Part of a small language model's weights.
Architecture: RMSNorm before each block, normalized queries and keys.
Training: a variant of Muon for these matrices, 977M tokens, 7451 steps.
MLP neurons of a small language model. Each row is named by its layer, matrix (gate and up: input weights) and neuron, and shows model dimensions 64-191. Each number is 500 + 40 x the weight over its row's rms, rounded and kept within 0 to 999. Numbers have three digits each. A neuron's up and down rows have the sign that makes its largest values positive.
A block is one neuron, or neurons of one layer that tend to fire together. After each block is what it responds to, as a language model described it from the Wikipedia text at the highest values.

L9.gate59:573579545468525477460511492513521502460496454396539513455534460614528412572467483625422497465461469486494479526539518471494525574493479453502447484495514408528440477487559482439504461505500514526499485531561465533496445506508492566541487497481468487506391519446534505466515479468466455502494513521444484481513499467510540474409481446497453491410530525505501515474533495525491558504545
L9.up59:476582541461490528512488440511585538473462502466401535509478534502531524504528479542514472584492491481495507528509509457500514448542565499570556536413419464467551487472415542473487477477468493527453474572541506463476486480468496441568476530488475515564466521416490462509526541512452562442485493512483502479461500399527472529548522536506554424407484520562460506496530566492517433519463
L9.gate460:483464499524523459527452434536419525531516571452505471422518518460521445468514510508537518502489480500482496475475553544536529476494453520473495527461479474486502520554513529384499490466528531558487474486496508590430481498463517493515498505439517508479389440512500524482459457515562544397532471466476585479538526510518479465529484486513434585511461544470521424501613504489537511526459
L9.up460:528533486547462443533421505525445536451556535487520570482499508498500441562514461391489575504484564520451473540430548452518528498453477534496448484453449498537425535506559557526593457492464557526519554513484565465467527553490503535425500499517525504529540492519524485549458477493445446491525520549455478539477541469461578485538439478462486544578456422554520454502453423494565523480539
L9.gate910:533438551544460464460508530497437530508462477443474504477467464526494455533510471482540450524394519500489541568476496506511454510521469547616529537432449483491527516517496472455471412466478475494582483497522410440483493612465493519512506536500509562437480495472463436492521379469518460503495461493490476474425489537529487506458494539507476517475511531399483459489566492542484594463491
L9.up910:511473525521590519521489509553501509527484529473468485490555549535481467480499464522476546444495538500459549576519582484544545527548489456527496476491488463477462468503457534533523459428467536519526523523513514470539508536455528516453535472525574464461515528497517418518464433407554591538493447503559536502457413496545565471476483545549397551559500465478585457471500496508519546473500
L9.gate919:521508468494482514466509442524503479502500482418449498492595518510605515549538561564549532556547470482433506533572512567491504475445502501552491532503457512463477538474525429531487509488436498480516478501548489520465512512470532513500553518505558493430428444517409552521518468488522458522573566550480491410481455522530571478518436501538502515557477518512438514507493470521437524427496
L9.up919:561461545532464520517545522563517549489507482489520477522565564473475486483567523553509518484485517488496462518516485587504419530478464485485492469502513579512529535477566564443442490518449482439470492442504568495515551568487552495439539425484530472445550534578477495482530549491470497497587512473544578492534462522507525538531484414578497589505479581542476480444532551552460515456534
Mid-word pieces of foreign proper names, mostly Russian/Slavic surnames and given names, such as -chev-, -ov, -lov, plus German/Croatian name or word parts.

L8.gate2:473520564452534496510478511535494482546483422486509452545496519481515476495460487516428511431449479467517497516428494494545473451535549525480484494498514427504543409529492509462433472449449471492500519506542485528416494528477530535462469489419519563506504501520482388479461471441578488473464489496454511531477496475477564496518519501531516495437462549437408463526382562513517525429537
L8.up2:503513510524546515480511481497470495553546452492502453576496540514484450451486561452429489528527529489448479527500531515502548491500579389541466532564536457466509500492513508512473482470478513490452551476484547515427514459468451512488505501481493582475445534508514490448477505415582522520526504448471410519534390470543515438499437557507520517471511446478458434578399494535450496494514
L8.gate10:568512502471515510528524512516514485533575506497474510549460558448500474544466501480483483587485508461466437551537487533540452479417506470508525518467499488484457553518482528503456485494580555526460471469493547489548480498472566568439472534495531502416481451442452601559526416545431581544484534466460480442455472526488559537484456550504432492482470479471611492517536455481483457532429
L8.up10:517398512465473511525527509500520547471500490463453525463546499470465480521490471435493534459462459582551463544468469481515511451578527537438499492504516546438536488447485450456524495486513480563506482506474529522461442556514454509490477509480494477494471472533514491418461535484567508393444474535449558525472508544478500486454477537444477560489532499493444465431484475467513560489549
L8.gate37:487597509423453513458503405501443504598549470469500529528447612534442485459439508528507450531507515590471493480618513484524558544499471487447462499511465526480543460444486478556468527525475498495472487534483462499547507483476531440492505480459567389519523531530477487507491570539571503567502559454536533424467461497504620524532487525547486569557495499543514417493484439506541458464497
L8.up37:500457478526488499469452506540459529466580572489521422552500476513438588551541540490440522510523522498532495514476439458581501511492512520465539548497499427532410454494496579500591547530476470495560445455514527493494499506514567529465443507468486433625494408546506548420463473579446479484542498459500513530536496504528478447467559512484501544464490563487523525511474506519474563537515
L8.gate206:478496562460463508481461442610425462482466485461543526466491555473533504557530463535504535460461449488482573511598528496556496452537489506567527503507513535443524525529549451480501522514520481448562464503474542448448531485489520455526513501467571462506490461530487417490534476547568485476459484523489515472471491560484487506536425514482436541469466466556391481557431450534502572561489
L8.up206:491485521533455515448468502543449491506478511409480503506462504494469518488512453525530556469432476487478538543522474520519445476520547542573488485476505496481503508487501550546545507461449487575546540480552474467447527457522476471472502498469462539551508493486551488522475491491484543511464577498530458565471484570531498513461425428578479476502424474505481435539537598480447480442533
L8.gate279:530535458561476522476542476552471459545492512513477521518513514578539553498510524508394548510507505455510467456488575516563623479460557495463489445476498466480551489511403513499479547569511475497524479461499505523530467518535553494520439506514515538461572477523543488490489495471546453477509450498512448520559533445499448509506442524517421441534459480587482421588535395513505522551495
L8.up279:538439536516501496422508522527457474523533487468504454458507574517512523509604436515487519492490515588472545493549526509560492513576494530436454482411477565548501570492524513479456467536566460477529492452513527515542505499451507520492456522474496457514582468550515490463486498460533499492486468501532581542482506603504522488496456485507552504513619454473497460434482485419537546462505
L8.gate291:518478502459492529500519564462549539516552554464598448476553503481586541594564470469518511490536451521456514491420400447523455535474516518527491540465554381452522517428507442444539466409512473437549556424492507507455570525485517472517532521467532487528498431454572548466526517555517535567525527475502507464494556433502589496514458498499552518489522443458520539524542412485546492494525
L8.up291:470545471544454510496502484507431455503511526416531445479512608403488553497510463495465432556436530484446507543433522512546462538492544489506483484392487452477434466464513471514487528475477501486557484486480472458446542508549554493525535484550487487494523425518532450508580479448581450568506525498525445507530493479457486525489500504528474481480438461469482525560525456493561545474557
L8.gate308:516586488545533507481484526481560537510541524500507477528524529546478523507465481572557546421521522505451524524492485497537515564532398511503476503499514454514509544525457539402475493457551491599536441490504508509536490547439587484461586463525513499444471446473447496513520489517447519552565553528482523483524542457472487465479484529624528560477431491479530489494523488496500434453448
L8.up308:534512510478457497479499541465434468488502578579554573516458465501525480468519411517527478557609495509448518579580468528501535471488500547515525492542468582487478507508395490519461510508522506506475483421532476541398545550522519442516540494474571474531521427485470589428411531569423441410536471533492483480437489545487490504501492500521465545470525516492534583556474561492529500545549
L8.gate343:512533508500465503460489527568448463520524500480569508523506523462490595503554505532477502502454489540470494528474518476540522534511475622415559579483521479457483486514434446538412443481490502522540469498528516497500465625485489471480510512535475492506488544568493595492480463493672520534565456570508462433505466519484522525498402498530475513481540513556532479445504479524478489534454
L8.up343:475444534455520535454515473598490457494583536547477494499486532474521518525546591532469501475529512582542462488436532484538472510519530485460549490466508593501494497521472563555496511502508450534507515453489517508561504552476493481531452473460510478541556461562530463470514542474479489491514475482518471492580478499551484466467534552526475497448496474470518427503485520532543487498502
L8.gate464:459489539569519482475540534572519452498521506516520492501453601461473538459530576507436532558449482516488463533421529587449559508430507480478587516473524441500511502560498438478450459533452443500516513527554565475466503450493532478541448469474564569533534515555453455497477518511596469515480572533507569518530520552483490508433424450547523528458429506519503482533464519501470539467422
L8.up464:469442565488514446464535576544475479508525529514571419532502558509553526524471552536542505502462493531543510530471499579510526506512525450493454416427493530399565478527485446546520429509490485572534538547552477538450534439447515498541556507564471516499456530538487494524400512521582560478450478519496507471421463515431470473438519579484449505435477525492464523468429483523478585549547
L8.gate692:457508515467429430556539524506457487554554527476441489504483487407471478481525466598509543450435467495509461555529493449591518473531374466557534523541385486525483468530467526538478522410512503509534493512527572501497457436497450477528528513461553498508482558477523455442465495483507459490494525533484467537582522524503568502524434552493563547515417522481466482463442562530538510485556
L8.up692:514494522534460495510526559520503520543567488591474477474459473494525541489478497524466521527464497491510484554567557500555510570463536451511502498468512476437509496494527532516480481543524457505507463621529472601486493443487499503487504565486487623475571496518493466487523533507564480476460532504535578488510577464545567428513480540495501416488533512520541489504474491473539573529439
L8.gate781:531441622472494482610475490538520507504535475512517467574509572562559529504517506548497489533484472564538554539480475536504585501551523554553514499547525524453523484436518496508469528530430533502423479536453559492501449477507563484487493564493562478505524498539483455478542491543520480419487458491454449555497509486539508503449520532511550493506477471524556531537525507487534531495470
L8.up781:487474486532527483558462503537522448460479564459565521474551572532484525490464480471542535489440560444506428507530462585441585504512488459500465560523414477438554493504518483392481518481430501431493466509490521502549553514535542468514484435466517416541526561526496549458443472501493499410468452483520487448493474513580499476549554520470375481507493484461534395538447504539432479430452
L8.gate816:536502562446424491517426451516465482537492515557465463528463468483511463506546422483485448555504578525531519517514535449581577493532452523477445405509501476539527481508484539513483620551464408476475500583501547494461446470452501497498473549460482522504478552535546469501515490509528500497509542457505470481483484536627541427491494460475464525459483392512439419497483462452575460485516
L8.up816:503526525486528482493458493489386458551501556595530454492468516582575488508486436582493505433471517525530468519565530467486491488503459521529520512527453506415503502534455552570488518527513459505505495505504474555432437527477444468510433503463525507522516538521483549432520470498520444521417497516468485442599488508493523529450470532546492527480462492492424499457493504469556507539573
L8.gate929:509495557596531413489526534570465449545451539583512550461464449540468539497537470524514489488506499515441463527438466560510475453489509454497478439496498505458583496544530542569458455529547460490536500470581520466469608419471499415542467431485489470519478461544473443476431552449456493437504508511558494423524459526516546426554428488474557550499501476432521453489572465540495523460496
L8.up929:552446525515538515487533528544478418526548491556506591479489498420503497504486436486527456597490495510568482533463490488548559553518546484467456421451480534560445504507536559501512495562471521416511469470506500524497551498465488438513488505518449515616446515482478492476542467496474444506479509573495488497456561496503505548474483501478496507531503559445526473484473502450470505463512
L8.gate974:513565516456426437491518456595542534558509539508505484565500537544471510520488456481477472420478474501543492534436469506529462387484515393459468485476531530508599461542473488488497423485442515541458541588470516563420453532427502518506477523481537535444521554505496441457559478474504559526455549492504545443453443429523508510434427501537494504533481505462509504430518502476535524516511
L8.up974:475459620476596512459505479489443511459472471437530540507502418518467474416528499504446476552554504492486488548498516537426485579484508527506416585632484472529533518533501492528479487508473515498544483552510485498403509478526480425456476549440550453469526526489504444471488441419565442474496542430521466512529540490514569493528443489443460485549477604511495502570563562490486523539494
L8.gate987:512517468502501452505512464582465502466523509487512453438525492506496495498512554492490488433540477517466495479574468544496572483622532436470526412396547530539514560529524489457511545437572509557598508487411478515438508447542551421550522522457521517520505479417503511455530444471558534502496468418524505470475448474491486482487481525577527475544569492482499351529493500531445580577486
L8.up987:498430442459465508520506488550513509474573518529508567522478438478536522466395548573608443458518573522425474504576518502496545516506537531450493506463552495534510450563521494474509490486488527556590486486496437539517486481428432452502496445501473530505467402502510435533521478399473522517522453507467489493451401512504519431511469453512454483496545444504519521467472449521508537477482
L8.gate1062:530457510473424531565500484469428487486554552449498549487488506470500499512508500468482466482503451502541544529494495434556614540532509498553472492512552448534514473522496534462510469456482523546436501509504502426456464502486555552471521535534471478591469505487519494478473514520547467528464483436512483479502568550549445414562468508522457478482455483459470481506513465508466525470450
L8.up1062:489567577520457527512548500528525518566496521502471494533496529556547524444553385532509491441504505505492550475506503547543498564517473556428535469457532495495519395579510494511483489432429507562479468560491465523461568531398520579482477547537433410558481484532478505511505449464496529475462482516560492509525468450514477468493498515513423503487480480445417525461578488453446512538535
Word-final pieces, often inflectional endings, completing foreign-language (German, French, Croatian, Romanian) words inside institution, publication or place names in references and lists, e.g. -ische, -e, -ies, -al.

L8.gate18:504516489444477500489561461533548482472458473459522489481478530472474460476560492512540450514508469475459456488478502533536499467476499472480466560454449535584543536486538523551563476548513575530493537545536432462513516520504520442485391542506490515545510548385450525466507398462454545562482490489607523498512435524479488589504504500583445514518492510453471499525537513550474522545487
L8.up18:507498528413500527452454417491507537488552488483466508454536493524481436504531590488474484525540454445450496470534539452605456468521416485517453472536473530550562566432536533564564447545506489456584490483554514520503479413469496504507408476501542482522531461471402530515539536526456530548536469480511454503487459558502554528495470550516428524528471484526578503463509527504463528471422
L8.gate87:471543588448488476541489479507499549559510455407542436546463527549465500508485493504525515521404604503470444507543485492503473462500475544499521470477525532461475486487549437456547477507493472513460508525509446553601462452531543484451471443487456499495477458541453492514593451503478421511522583447535502553504479499532546487532462466523504521510482500493511491487455528474515501495475
L8.up87:493505495460476465451543493511497478506526514499542535480424504487512520433517465454564517508510531525590462471512455514468441512476417482601509468548574581512498553506556500534576489430515482544477515464478502534455525459465550456477401535503502561476457465474533469504454542565474541458499464460587497527531487477442458522566548483466476497527504509508504529458519439521448502473570
L8.gate218:458502473419454393480490434476564489493560427487519521432522529523512395503495457442496471516482473500535545502527505466482530514490514473494477501503497517494477498516505478465521488534462503418447451509485481507443492565506527512430449530455528537526536501495516561546552471505417500500510560497520484489377550587514430482463487621496485448471477494547504516508494480558529542453533
L8.up218:515454502519499434515454467543564555491522501544618505493475536573463465493522483507498457465500467489557448436544537456474460493432527460554535552503475497602507516535568490539513516536525572466484427485479467488487496505532516534504545512582453477506447462521542458562514512501544445547497467510482482503481416552527414523488542439458440491542529492463527478524534456476397543441575
L8.gate394:477577487499540437496504474434470518495531528479423482412469467628575515534537586467520498646468479450543529428549467506561546463491503487465530531478518525476518516537578493465502589527540510497499436500493524514492551523545543477459461522422527533564457494401498557489458496510426563447498508548538507552598478542543501584439513493550494493518534515544579524511471460531495548487528
L8.up394:501474488423449481482561477541463535515526490530514412432593471540421483529552496609505520504425475489433500514462493518410522418519458542525549562534456543451532557541521489535481487486528474465583496464550483427508494504515453488456420535506500550524522557462522472497448510498578512479458518562493484466584497495529452556457518493449575458506563473508459532494575490413523422456540
L8.gate475:518460499470519410535463467504457486469530457434594477436498517552526519558561548540470499545513497423481472498497566547490458528467441525542547497457513571549441471582542477578562506564406515535562508550490463485547505457506474475554429466576530564515484525475507472450437464497494453570483464476457460560558489468562466479579538498485537555497493460485481487475593499525478501511524
L8.up475:506505508451541530415469449519503541574482493494542526424492535549494506506503529532536528497483508466449481438450562447501451491479423513482478441469482461506481443544518508563502488424538545456489432489533456446509381447518469492467461408552511548511553517479476524480555494447496450508482520499498519499477558499429544507422496504533506521441500428508477511583517581555571533493462
L8.gate539:446528538482552478471471442473452519538494474481558433498454453455527506549550524513498552567513424455438454503556481526509605547534515508486466398473505483582492513406495501569519458463500464494488468472484493497488461548485496561529494501503464541524484498501447553510471536513422460473522472470466483502546464541487495488474494503444497455450497512510488418508561525507482529491465
L8.up539:415513468471557494460476509542447503440504435452525519473552562498464505487524437490515465524518526515564485492537481479546554507529484538502501523435461537494461472535518549497545552494426479529508536491459475491503516461475508564445555512523522553506522472435525543557521466495618469498466488495494510502515559485480548437512529526532440460521495522513527492546523502515538551478559
L8.gate680:471520523567527426476536527444558505504584501528439495529500534463520456498522507519499507448454535514524572492440486457427412455514483493543489531564516469562475548475484459455487515551517448441479486555543528445508478510458545460546481512525557541457542488507561475465504508488466468465502480502506483564499543536461547436477500501491424524508449578459534539470424442476545565482535
L8.up680:456448600523496551469513590454587533592548532593513489500530486523480469461443509498521460518491532565467471512449492468423447477513525483499490452533516452583525524502593408490423494502503562494468465535551439452522493434558458499574541464436493492452597506466500497472350540538463594576532483451518508532519579479418515486549531519536553455463543473486490510527483446547497522508489
L8.gate774:469471472487473485458504418454541483498457510508488486484474492516464471510533551481464536521448414506579469517456483509533499529517517505529498502483487536551467500495524475583581551428544532527539544541490483501463476534465487559495476544530460484506550497536472491495468572507472529484574522479549571461434452514524537490490515504426544439481422479482564444433530525492453554544471
L8.up774:478495466474516433499551514505521545504484479444511490533521474462499497463506494485600543505515436521455496514470468519511441490491517467521461481533487536503510508459556484465520467451503491515517536533520506452510496507517473481550503561553445553480525467476490550493498538475501474552489497533511517480441538575460460539527530538531545483511566530500566476461562537480494521448494
L8.gate802:477512493477537522521542444470501564495484511475534379516541505538473488523506428493438477437538419456492525463487460517545548485480487497502523502502518506488527548499534579496510460405509542570512562464600506472491564471504481448563461444422565502565617534525541517537474518512548563507536533487538504518518514532506453500553517492523483519505457446502516473555537522512461472447472
L8.up802:521508519460542444492585496486521509488504456549461533437603493558447509485475478416455471463554489521468469470447491470491565511537490491459537473462508552502500534405479509558467585468565472489524486555515545496485434499523458511535532444482461536538507525455472540499400530495477483519489464519479571417484481599495557511482507537495457551452503459512466502530507553521462571428486
L8.gate912:469464435539409447436482487572456483555584584459494517506467504502538455505474445555521505473528497483496398517549538481503543539422429522597520542532491454473560533549416534526488466517489442457510531540510483492433516513503503548514506519483558485518510527467554509510582460504443497505457513450488485457506434517513444476535473519458487559444507513443492497493512491530466434420515
L8.up912:539524491584471511491475502569530521440497447442450509525445473502471497459510476457459466489540513507527412455500442540468521542596456446474487502408533464440520524486462460515549462476443506440448474451540456503435463460457519501502490529539531524503478553427489424557464445466514532526587497533476492495494521521560486493555487498529487537536373450532500534466506537431543472509470
L8.gate1076:497553476459509431481508515484508506502519526518493549504451501506504488525523478482561530494456470554473493422512520492496490494510506481496534438433466485629552521473481460512427492405429515515510508502470400500541454520471470488627468511559480412492528448476409529496549485534409505557479499504528544558505478504553500511496484527511486500517581478500541559560528522492634548541472
L8.up1076:462420405515532495540539498475484477455471540551458514435535510492485498608564501472500505561514450450584582486549507469512529455480473600456516516480490469583586464457473460546520545510480515456478453456526477519521494444465493487560445547606512486485557519494520493484525534566404493508469495516542504512433446477465442555501518493535418513455521521488549555538508581443456489529514
L8.gate1094:544549460510499514451561493531513497540428490507524476481561447599474485473561487497454511515486546539512471440504520486495542617461487525523520526469488514492470462541489455486494474530470507569504552494468439481566457475466534502495461497477484595507516536360545537493577421423516459530506423512499465576523501540461488496455507507524535520421517487530485511473513507590481425496514
L8.up1094:515599535484539485498492452452486501480544482447426523536455474502481523513573458535495531502498531545579525432399518475452590443504492490521506491507472583491496504541475464451502509554507466552504523484490516521483520475503470495441524518556547474522492448436517450518486472503499438556520499540404492491544499527509541499466525554498509582513464467488550529473491500559528442525464
L8.gate1099:532548573544491539539491488523564456494505466475481625484481478533461464550528578544527473511542519494514517535463523503553533487547480485563571462452512482535404541548475463537549469518476532479511499474518538521483502506512511483471450446490481513553517456521530473551486527526468512491518545413574520497521447541529489547532563566511500449479484545499532564541461493528532534576486
L8.up1099:489508495467436470507544499506441439525529468506537495521539542503455550563516508461528472527466514528421489504447432511547483547500505405504522509532519531529466466478498444486467454510513516432469463542498473496509500466495555531455575525548466404472569439481500549454476498522499479493513556477492497472545486525552493515502603491536388524407490461555482516447436511563452484452512
L8.gate1211:509526546453502498498496479516452552456489441517500507497512445514543500509563507531472442590485460480569410551544480500453482529438448453488530519511505483472460447513578467533515481495525568483602544530487517500421514501540505477452459509534469453511449539523468519500548482463536521535457485491549550529429564553517485584457484538538455483483526520485483494491541530516554566515578
L8.up1211:512479481508492592484466497538483557570468524489463541436494395500461548494472497451500565472462521500468483483484506488521463483484482537546485518464513429601594446522545482474494523458431517517486494519530568504502531484521495495580467517485523516459540461504476511593449438456464548483497545413480479528487464499484458582468446474546471477517504519447561479551434506514476492501466
L8.gate1299:518527565488473445494487524443471471530539524530487464539462448504535515612547549447519450575406474488490475531493417510542520519553503425526466542464505473496623542489557533543485519462424483466467486463552508492521501466509486453519462477461487548513502505535550469473581531524477531514473520488521511505516603500637579514447535449510517463436444448491458536457528485520519477469438
L8.up1299:541518477509501473490534510445525485591522434553550560589531524582486470529535476440426510545463490518540433538524412462528572500501533531508475482542453469504563565466484454559451555509479429501490482429481463443493519415517520470508450489511545461474522453537497506472534513493521499494529573579514459496556512541452476463514531430580529479491530469502504548518494492479508527374446
L8.gate1341:490489525505515491443418513549476517473520432517473554442519531568464517553499524456494483514507488560555527458531496507517455503534406451473493391518490549577514493491426529462518517489505516525473454487548477572458531555430550528522461483521519530507506464529509508502490462521531566440485503544503501484413521465561590529441490526482548532478432501489518468502523554507576476528426
L8.up1341:517537541508499454562454492493417576470550439497495513502416535524455549520495486458471522581537485536493523485571452462534476493464592508549499510536506504531549497493461493525518518505428499477478561499488470451593518500483493540544529498454485490484459537493449497547486481566459519520499506496568485432464442516444497546493469477547474536504460438611497503533480496467475505478527
Words naming a result, rank or award, mostly in sports and military-award text, such as finished, ranked, Medal of Honor, 5th.

L3.gate1058:554544517507426420462489495476531510562539517615489532481488452538457496443513552508453483541496538493549481509503518543498437593434532481524570486530438525504505553563519438554497434487454535513519541463584495503528542469523484491600476451549440484544511527540567468513487523479446533460479574508485458498517533559545490525487487504490510532540555495458508520499558514528409553568500
L3.up1058:491550573520482430436567539549485535568521440551563567420481482477537465422471483458454498500515501516559522500496451502458458475467396543431483457484418481550446468522468438491473460491477456505460547532579493483493465549519491446526503492439473421472565517526537469464454509519507518476519508588501447480532495480503490536489508552423477463501568499527460491530458561549587474501488
Words and table cells stating a sports result, such as defeated, beating, capturing, loss, record, Win, and score numbers like –3 in results tables.